MLP neurons of a small language model. Each row is named by its layer, matrix (down: output weights) and neuron, and shows model dimensions 298-393. Each number is 200 + 20 x the weight over its row's rms, rounded and kept within 0 to 999.
After each neuron's rows is what it responds to, as a language model described it from the Wikipedia text at the highest values.

L10.down897,208,226,236,205,203,185,223,178,199,206,207,184,162,176,226,198,204,170,166,200,193,177,187,189,224,196,207,216,187,201,173,176,230,223,174,214,196,202,216,177,200,221,208,197,179,204,191,204,199,188,152,196,188,183,209,217,221,200,193,205,202,175,222,181,170,207,197,190,238,218,191,202,223,170,176,181,188,232,226,211,199,188,153,206,170,195,185,215,196,191,243,196,206,239,191,199
Mid-word pieces inside romanized Japanese and Chinese names and places, such as Mit-su-hiro, Qing-d-ao, Bei-j-ing, and Hig-ash-iiyayama.

L10.down921,207,182,156,213,219,206,223,191,187,218,216,224,199,223,185,211,150,207,207,187,200,219,196,244,192,216,204,209,186,220,205,227,172,197,190,173,196,222,191,220,199,158,209,220,170,233,188,246,247,189,144,198,188,162,200,182,201,199,217,201,228,194,203,171,232,186,225,191,200,188,212,219,191,187,195,182,176,220,209,217,221,225,217,228,238,219,216,183,200,181,214,197,186,197,202,217
Apostrophes closing a proper noun, mostly possessive (Edwards’ delivery, Cosima's, tribe’s), plus closing quotes, table asterisks and scattered word-final endings.

L12.down736,185,200,183,220,185,205,220,202,210,202,201,181,194,203,194,186,193,169,183,213,171,191,215,173,206,179,229,195,194,220,188,211,202,201,200,218,175,194,187,171,157,201,221,224,207,208,194,202,215,201,171,189,187,201,214,220,198,203,231,250,219,233,189,188,213,201,192,179,188,213,206,213,180,203,195,196,207,202,215,172,242,196,219,208,180,185,219,254,187,212,199,218,169,166,175,187
Final suffix pieces of split verbs (-ed, -ing) that are likely followed by to or toward, like head-ed, try-ing, mov-ed; more weakly, CJK byte pieces and apostrophes.

L9.down1175,214,175,214,176,232,169,165,179,239,177,197,185,211,193,208,224,208,195,190,172,174,198,202,229,246,204,197,175,208,206,194,207,211,192,217,224,212,207,175,185,204,243,215,211,162,177,192,215,186,222,192,198,199,185,183,185,219,207,187,228,181,221,178,215,177,201,214,205,175,202,204,176,154,156,190,211,200,207,210,192,193,206,206,197,197,183,198,173,215,194,220,202,187,190,209,236
Partial UTF-8 byte tokens of non-Latin or accented characters, mostly Chinese/Japanese names in parentheses, also Greek letters, diacritics (š, ć, ă), IPA.

L12.down880,202,171,195,211,227,212,180,186,219,205,194,214,231,187,216,189,194,206,179,176,186,192,230,196,192,175,203,197,152,199,219,211,234,211,181,233,195,182,199,202,217,185,233,198,234,226,181,191,230,162,178,186,232,178,183,221,238,177,206,218,201,220,200,221,185,192,202,162,191,209,180,242,217,184,219,227,205,195,211,167,176,227,164,175,175,214,247,194,217,193,205,167,180,229,169,201
Short opening or middle pieces of split words (Qing-sh-i, Kai-sh-ek, ch-all-enge, ex-plained) and single digits in Wikipedia table cells.